Weights of a small transformer language model.
Size: width 768, 12 heads of 64.
Architecture: RMSNorm before and after each block, rotary positions, tied embeddings, capped logits.
MLP neurons of a small language model. Each row is named by its layer, matrix (down: output weights) and neuron, and shows model dimensions 336-463. Each number is 128 + 24 x the weight over its row's rms, rounded and kept within 0 to 255. Numbers have three digits each. A neuron's up and down rows have the sign that makes its largest values positive.
After each neuron's rows, "fires before" lists the tokens most often just after its 100 highest values on Wikipedia text that the model never trained on. A number after a token or word is its count.

L7.down687:150129203067129137125081144058125086108147151148139108159102167157119106127134116122157117169107162161133174148117124125118122089136130137118134107122176146141114147133082102107127088114171097138152098142150130098135155102167091141145112142121131129112182100104104167170108137158123133142118116141140096138131097120145130107131107121134113134122134114156160131148151110155179123117171
fires before: " |" 29, "." 13, ";" 7, "á" 5, " the" 4

L9.down423:105140081172099118137133155166104109164129094121141111086119131145162110140158128116152123100134105151144073128152119171176109126128108119155149105139134090147164157136117136105106090119140131117099127095146120157143105120135081094118145123167094111113124127141101107114158134138137120137121124105122115139177169117121154135153116112100126144104089147180092154142112122134099096149114
fires before: " of" 25, " on" 10, " in" 10, " from" 6, "," 4, " by" 4

L10.down1302:115146089142136137126125115131119118145136157120111073116151121136112129114140139124137103165104129131073129107176127092125125123100091141103092138120100141123127125073106113118146090143135116132116156121126116108128160154065105142145168142128102134100136113161117147088136127104169135099130155112164186107113168138104110143145144120111127090099133167143104145141175090110139127117100
fires before: "19" 60, "18" 9, "in" 8, " |" 6

L2.down1204:155152077108133104103102130113145132155106169102123135098123133120104145127108121088138142106095117123165160118140131142130095125113093111088108119097098149140105126084165096150142127166112161120141119077161108108146137116120188132145135112139116122108111098126139109142106125089147111167139131125111140108158153155125117152114104143142151121103102114142100111126194127105159141135131
fires before: "|" 39, "19" 11, "\"" 8, "S" 6, "20" 5

L7.down1219:137136182094139131143148122091129114094166132111133101113129114156153149100132151125123141123121109137135183119179147140113147106164145147118150155113154151146114146158121108122143153116071080125153150103154121117146106129134125141116115108130139163159171166134055102128076091117136159117129114119146106093147137114077148146143157134156135102103151121125101124121136143134129120113155
fires before: " |" 36, "°" 10, "°N" 7, "8" 5, ";" 5

L9.down101:172079067086116138124145129114139145144134131130116131083139123078148132155159153078164141137121116135134150168126171153138129121127127142123143125122107105101119130156140097106120137090145152127149123117139150127075120077131148095125115140149118144154136126125113133139100124134117128123103168149093163129132105135151080102069096134138134143149148145160131160116153109130093086136155
fires before: "," 33, " the" 14, " a" 5

L10.down1528:132137144134102106119133084128156179126169159120087104093147094119114134108116130129128112124153121138115133098158110155137129133137129094121135155159096165104145190136154153103129128135137137153139129140154157124171157088115075104120165109104093093134116136162106124124119138144151139115098113146168170152071149189119152094128139091166099149098113140138091145169124113099171153145134
fires before: " " 34, "19" 8, " Wars" 4, " period" 4

L2.down252:139121121128143143162096131108118129116130146140135136158090153125133078120128108139111131144142137144151095132115127115117116095135103176104135092134109131134120124127108103112125163083157118096120162148151086097129144130108163113143129140082103114110090154149140147101123145138093098156139153099129077132112156132149115128086137171162166127157128147118174103106070128122136142145168
fires before: " " 82, " and" 5

L10.down1324:145128129114105129119104116123136101146139107165172122122107121125130131139140151139121094113089142149139108139098140135128142102134094090100131096122167084108096138145137103118133147108128111139141156171148134125102115109082137139115149125132127151140148083110136138140164160134151100150157172146138141079159181116110153131123098112159075176118159148166131136141111134146101166191104
fires before: " " 25, " −" 9, " ." 7, " Athletics" 7, " games" 5, " x" 4

L7.down133:142073135119121126134143158128100118130140112098150160127134133088187131143114154162147173132167139105141118107174163146132141133092114107111096139115116141104112158123140109116111174136111072146125132133119105140090146154122124174094130120101109116119133129121131165107127128120153132146157068157145134090159139098096081125130171134112154126109157151126107105123160112127106117139106
fires before: "–" 59, " season" 12, "\n" 4, ":" 4

L9.down750:111140143078139139122116129139101095112109116115130161106116107086141106124160143115134172131095154105106108100112135156134138132119088109111140129123109164141162111124131166138139118139112145114164141162132121140100143114099165126121115107121142134149161143123106139110112115127103149129138101146096144087100142105159162103115114164137130084155128124107144175148111067113119150131118
fires before: "17" 31, "16" 19, "84" 4

L10.down806:112089093141136137119132118083126166154198116135139122165098123086123182117131114176136158111132133136114140155134136123150125091150100171129093177156122100160099130109151121147098128126151124144124123101165141098131119133154111124160145131118130122111104091140133129169101144147142125134098155108147118136109116158108111154149109114082130145161145090132131168129134103141127174141171
fires before: " to" 24, " for" 18, " -" 8, " |" 4, " " 4

L10.down309:144152112122104104107131153137142128151167094162143156152143102114157154067146122149147111170134136133149097115127148150132114132115110183203130129121113120150151095114110111170130141125085131115141157110132150131146104121127136150112101162154109123141109147098154061161145124140107132080101141096094123128108106163136171111137128126154112083109146115108093129091155176145084128127129
fires before: " " 92, "%" 4

L10.down1387:129156145082140154118142151078111124101190108117170100064088091154122146161113126150172106145160076123095119197134135121129112130126155134119120091144122105113158109136122130146154166147091160136111120123127106094112133142158139098098116164097133173148101123122154110142142136122108086125113132121125147125123149137171118145133141146153153094149175116147137131096098111123120157096140
fires before: " of" 51

L9.down779:157136050101130124157137113118112139136154132136136154186131108139136135156094139110187090146132163117122132151133138175168137136119118138090120122127083123136138129136130130116145170114140128114152149134091182093120131129140113089133106121153119159127111129126122112109108144141136139130084155144129144130121133125119127160175157104142151148124131089132113110154150134193121144153094
fires before: "20" 42, "19" 36, "out" 5

L10.down856:109134099146096121104144177127113095114102172123079124115126127149115121141139069104137120140143097167129126119123125105107119109137129112121171175121151077167138123105133124077165133116120141125123159138107145078122160140133138156151092137150117082117136157113094145063135138139123121186126143112123165140119106181113095126083120101152135140132147094097138116128091137174125125180136
fires before: "4" 19, "24" 11, "25" 10, "04" 6, "5" 5, "53" 5

L2.down104:110095109135099085107078124109110117125174126111130105131115129106111154123119062159093148094094127111184142139192148124127104126111149124102117122094134135144136118130117108118120134143146162073108117158120123127136100161108117142118114087144107104123136145122091090099094099121125102101122162108130128132133133126118117122155159135120121169139100112179104142128178142148107130123103
fires before: " by" 16, ":" 14, " in" 9, " on" 7, "ished" 4, " " 4

L9.down1246:120143108162150115135129140166140146127091121096127109141137145193147114136118119090135144130152096137104104162100127132153103131098107115098095110088125121109136100125145084138118156133111114139130115135150128160104118129139125100124120160166118123082129133139126084157110099177149107137131137139093121122151131113096083140151117120168134133087096121138139082148114159103136090136151
fires before: "." 27, "," 15, ".\n\n" 11, " and" 7, ")" 6, " in" 4

L10.down1342:109141046144097161135146126109173167178134103144123076135120098102125091115152088091151156113142119199136084134143140084118142107114104153184081152152084145117124120128162122153103085063101194134113122126078108098154134129121129154085118143082138133161119078125148132154157150119134132132127141072109166141120106129141134169169140140079170136136174119097130105106146138172117147128112
fires before: " " 64

L9.down1481:115158122119125135121121092108114109119150144146136106165133138136091093128153122124141132139113085095093127126078114101135148161162127129154129101101154075102118091127135135128141123118104087110160163128119136099123149124144158126142163067168119146106128115142187128152107119122164146150117137037151155099125152181106116113097134169164112139134154136162167143125113160114132115114113
fires before: "%" 41, " |" 27, " |\n" 8, "M" 5

L10.down427:113177105129122124105133132145109175152107100150142142125123151125107134172152140136137107178129127101124152119157150107152144102155113123153125137143117115164132113164167102132149120102113170099151099142178121148106148165152154152153120158077179122191144139086134134143130162117130102142123114107182123160118112139141084148119114105099142149134155113162083102124157149177143156109120
fires before: "19" 44, "20" 25, " Fer" 6, "–" 5, " " 5

L7.down77:132127088121118102121145106129114125110166104129128163134127139119101161128171098100139095116134175218129131122137077161108117120123185151117120093105152117109082167151143054123129091092105174115101109139163102120127128095103135100104131120061115115107104138138133099159175090140099114102088095121220109130117156146095131154130137114167115167143140129153123117160094133150140151111123
fires before: " " 85

L7.down630:124151114130139091073099113120167130127141157169117123086126132131138178138121143133158098121120143142133090110160112153152143134133175131117124136174159114129099127110133112142075139088115130120126138119116120079130147136148119129116147149173117107142124105107125130128127109113090107105130136131130166167100150123148133122087118127122131210132117080114133115135109120132119136126128
fires before: "20" 39, "19" 34, " " 8, "15" 7, "18" 5

L10.down538:136126079108155130164155109127119164131152122130130126094165112137125123134131141127170088166144087138160104140153120166140157159124142165127091125109127136110089099105123074128106126161137112130160149105141133123126144155145132119121128137156096118169128115113121099124099131138167118121177144102131099141110143187107124150182138111099135093117149132136065103131154145122117101132120
fires before: "20" 53, "19" 46

L10.down1181:105121119147095157114143113122154098154132121099087123120111112124136189137129094140125126116176113083134171093134132116083144123165128100176132153107114155185117106147144143137158133123148156104133144118125187124077158123072159140142135117120161129137141098112133150140090129146110125143144105123100142151105132108098148137109155102124118101159148103150151091129113146161163127183167
fires before: "19" 49, "20" 15, "23" 9, "24" 6, "04" 5

L9.down490:112182130166124114124160133135141113172097087111114117103135119112130077152147095118155150094154142127171097132127103119181113087127150140087159118118139148112161166145088128117131105112132132142106122117129142103117153164118166082130098083128087094100104112143118098138145100133131141137114121106163134132111133152118135101122156154138127136076136144117134165126085138188168153098139
fires before: " " 75, " |" 6, " Admiral" 4

L2.down468:102159129143140127083123130107132124117112114126137120143120098114111141109148150137134068141160094139110143106079091110171116171092103134129125097165133104131137127158151105132177113120155127111134125099117166072093131130109115112093123096147120123130118132132155133105124123104159112140125134134107120199119125109121120135153124177155126084124133089131134131144145156132163129158097
fires before: "|" 53, " |\n" 9

L9.down276:121144168156151153108123095122136112127132112117130124119117144095132117150128099115134123148110127116090147127085047119142165133117122134135102134117104128050132147167125077131111100117144127151137150140127135161173135141148110140115109122136157103115117132129100138098186128112154108138112135103130150144115149121107159145143127148173102122135112128139117072079082118104127131101126
fires before: "″N" 17, "″E" 9, "″W" 8, " a" 6, " role" 5, "°" 5

L10.down78:102102042132179115102138124112126127123132142124093107130142144184091134125097122101142121121135147122102117115101098110122128115172096124156161099133096134123134128094140167114122119080115158134095091108133161099152114188146114147159138087131101116119185133117116145137126126135143118176098098091106154107094130134129128116182127093137109155193122134129112099112102115126139138130131
fires before: "," 59, " " 7, " the" 5

L10.down37:111141101140129138111130169152115104144144090124140155118105165145157146135103105182136145134129094118139145103091137120127119119132142125131105111076085111133200149138183158122094097160068151122132074152111119137102133114104107104143145126111153154150122142118124111173132067152109096113130096109139113113102099124151132120085116154109098128141105122104123151111158084141145138131132
fires before: "16" 23, "26" 16, "15" 7, "as" 4, "17" 4

L10.down881:132135056094129096141133146168148147110097117141092155125085146137107066135105140128109137106124136138143089140135120106132106132096142103090152112169113105144109106143120107139119188087131099088145136140128153131130124112150171114130132156158117085117104147166164138146097127120098137132139116138069125152121106158135103158136144118106103145157152131122127168119122160076140065125120
fires before: "," 49, " the" 11, " there" 5, " " 4

L7.down239:123166119128097111108135109090135152118153078181125131133102156138083140106164101081158126135136142128106145108111125128188141154109075152153110133130115118093176086142149115096109140129113162128138134137125152143117155136108111142131136157105081137155101130136122146163158133121114143127145141089130129134139122113147114099147145141131125143184129137156115125107164132128141125117116
fires before: "|" 100

L9.down1204:177063098125148105148107177166088152146099177114148149134125180160160149149121078111100125123130124161089132146180130144111084143143119169150142131131160114111110135086137142154163100117123130150154136136140107096110180102133103074160154170134132102132133133124077126128120123160122118094126120090114102124184112128145137130155106125140071150125115168116144115172120097110127133125130
fires before: " of" 49, " for" 5, " and" 4, " at" 4, "." 4

L7.down1356:094133125155141175098151146091108112144108112172161073107114111103127157092156211175106071129151148156143096086150100115134115130160133159104138112108138074147140124162136140134072096185093128093131112103105122168142133142147138096140153114116158183135163152100126128164119090118119104098155150125125128126129144136140111139111045141089088117123113125191129099089138058109133122164132
fires before: " " 35, " –" 13, "'" 7, " Party" 4

L10.down964:114125174117112111127126092120099153124127170143131149115133127137126175121111145093107085138133087148171187125146116209128131105115114120182065104106088110118138187169109115116127125128166122098153138133123163119152111129136129139136158119175124120143143122153095149115151130160162125116127124140100096087124137155104146118170139111121151130156103127133125133175115161142143143107134
fires before: "19" 20, "20" 18, "25" 10, "15" 6, "90" 5, "18" 5

L10.down462:163109000134105144125139135158072143139105135102148077124156113071149116146146116174129156130139146108166091072178097152143144117134143121124171147133096119099110126124140126126111102138115155092131112169145127119156149149138104130121091138130126140126097104096146125155105130125137116145124093146152111112115118120153169104149121181090093107106106080127098118095149144139104174159123
fires before: " " 29, " —;" 28, " –" 8

L7.down524:115170186151154099134128171079161115125126156147151149177136136091148108134156148148128125115146146138136149114138156121121142120126177129171105190182128174141094118140125093107110126114127126096109100121111133139133102134147119157139148134116092138138108141140158150100126147130135121109153137139111085135132064097104186125102110113128119086100112141147164096144124097164161127125134
fires before: " |" 37, " (" 9, "." 7, " m" 7, " s" 5

L10.down976:156135140143121128106160120129160156164102121124107102153169142123130095140137134106154100112134163157126120137117150130136148164132144115144166130097115110144111141144141142113146122144139149142130088153131139140098150113094130122144112111156104107097105113147133105152168107125167137170078128136115176143118176151102118166154151134160114143143093158148121092105115104172143104194111
fires before: "19" 36, "18" 26, "20" 7, "21" 5